Weights of a small transformer language model: 16 layers, a variant of Adam for these matrices.
MLP neurons of a small language model. Each row is named by its layer, matrix (up: input weights; down: output weights) and neuron, and shows model dimensions 224-319. Each number is 500 + 40 x the weight over its row's rms, rounded and kept within 0 to 999. Numbers have three digits each.
After each neuron's rows, "fires on" lists the tokens most often at its 100 highest values on Wikipedia text that the model never trained on; "fires before" lists the tokens most often just after its 100 highest values on Wikipedia text that the model never trained on. A number after a token or word is its count.

L2.up1524:486526543539450465506528451520545507486460428496498512522470528483472519528460530422524495445507553448586435477483520446527483476492588485495551545440548475501468431557511457413521468494422487440521572453443558490500485410481537493512512506454446524433518452468487479549549428489510571486
L2.down1524:455482486520442482415457579554470519543460483515557491526509459559541531407490485490489530444552532444431473442522473499529533496468479482489610486515512453497532462440431489472467549476530549523470481512495443502602439521490530491439493448553570534529473462547524528423433552492486473505
fires on: "==" 30, " ==" 23, " for" 13, " ===" 12, "===" 10
fires before: "\n" 76, " the" 8

L2.up1353:580537500483462525483449516529403560429483472499462566529541512520485567515488488515465521463497442415560483505521523509428496503483471510476477455529454533525449501527514468542600512519509510466453506542519519456503464442491556519506525534515495499423531510465609504454418479562466533515
L2.down1353:460476464495465523450523500587529504556501422596535472539479492494492559487443459438505489427490519497478498404493530502547607515517490435491469495538530451517525497524431560510545461578475530513503486570512531491506497487443571528514457494395529535549491501468580481486453510553501473519
fires on: " |" 81, "---|---|---|---|" 7, " 1" 7
fires before: "\n" 35, " " 20

L2.up161:457524494548498463573444523454496495472519525495549500497528504442559579487483508464529514549494565536494539489513480452417539479555459526525518557538497467439463524491486478547555551515487465483530474539557522439475406477531520511499454498545482460488567419569526504524539403519446488447
L2.down161:560462515554488449530504552496497502556452483512457586520514478516566521494525509449558510516503488510394481508483463358494554532543504438515471458558500463433424521459431461530522423466449562520486420507466485487504588514470502515532460485484433531572564542540530551408488521513540473496
fires on: "3" 16, "1" 13, "4" 9, "19" 9, "2" 6, "18" 5
fires before: " |" 56

L2.up489:467451509539438453492491533504590483474563459503428452504492562500554429554463558520500492474529447517529457577518493486461527513474429431508505455449448476518470474520518494537496537548446412516490541502548491477484489473548546508599491472493461487478512481498488516558553448538477530509
L2.down489:418514493492470514498515486467573470475530447493555412493506482544425410513456532475464543469483544522574530516481495547536515531529503549540489466488509517507478561523458490491425430557469476542441460483435474550483398546479460530488526545494537432500515523530451488535545408404494473495
fires on: " |" 26, "4" 9, "3" 8, "7" 5, "6" 5, " m" 4
fires before: " |" 35, " 100.0%" 5, " 100.0" 4, "6.1" 4, " GA" 4

L2.up723:510529503515559462582501531558499532477518492434451528503518569465508550491501456479552540485523537503485503503534550446457453462540440488487579524525546530539427469462535504494607541520489497457447493423468472470480483494491490553476462461462498418504508455519515522455523539511549484468
L2.down723:478404448437455487524470508502536497475527443474435486493505437442540511518543457503469470423513510513520588487575498531512470518520461544447520515494514461588466591559442503430454456485454488503450470490463468520475505515451473533551488450505500563484462461489515555501523460468507487466
fires on: "---|---|---|---|" 36, " and" 21, " ==" 15, " 3" 8, " the" 5
fires before: "\n" 46, "---|---|---|---|" 8

L9.up554:503469481490549457539525498550540597480484493470469511525530550526624496494497560491578478596471474547541457486543444489555451518502418486498512507521494507476527459440477468507554479485486534451488520448498446476476422466493485513494564516492513519509547520525555468518432506475599574576
L9.down554:510504450480529473553500549599526516554497488463475453480456462502545464529476537473528491507487559508502434531562479509564515491518449488522527485505529495465489526412490502606536535543469501477446549437489468472489487456513473511575569512519476503496530480544502525471535572489564506519
fires on: " |" 41, " 3" 10, "gus" 9, "s" 6, " " 6
fires before: " " 19, " •" 16, "tus" 14, "RA" 6, "ma" 5

L2.up731:524464549545470482574503505468472540507494494559517623439514448493488474491433491534519502507439562487472505478520547463471508461480564494511532525505495502453514469454501482493540445504422485524464518565493477510492490439490495478517514540549532471539467509483493418457470543536482541451
L2.down731:533534488448523440445521482490549508579508468434512403406481493479541602535523506487502499571524564522514585430448486447537496488516533541500514500483459540427522506518390524420469539528531541451454434561533509543505471445484540501544533519454520505479511410480591462488504422462493523452
fires on: "==" 35, "===" 23, " ==" 9, " |" 6, " ===" 6
fires before: "\n" 74

L2.up531:519562504506421520529492512516463557532509534511493523438504526513493493488441452519508505467491519480551482525523524508470448482537456502497507513471472478464447473480518575551577552591525507499421493537513445474475441507458488527484503586544495445525483454496576488535453502522505506492
L2.down531:536488474499530511478459550539568503546533455499461489457472511486426536505540455470476472511460462530493518463487535525465440520514454520528521562541514502490515511563442488519508472416483543610479487492527521519482529546468506560531519488440491487541551452477532578469487504533579469485
fires on: " ==" 28, "==" 19, " ===" 9, " reception" 5, " based" 4, "---|---|---|---|" 4
fires before: "\n" 66, "." 7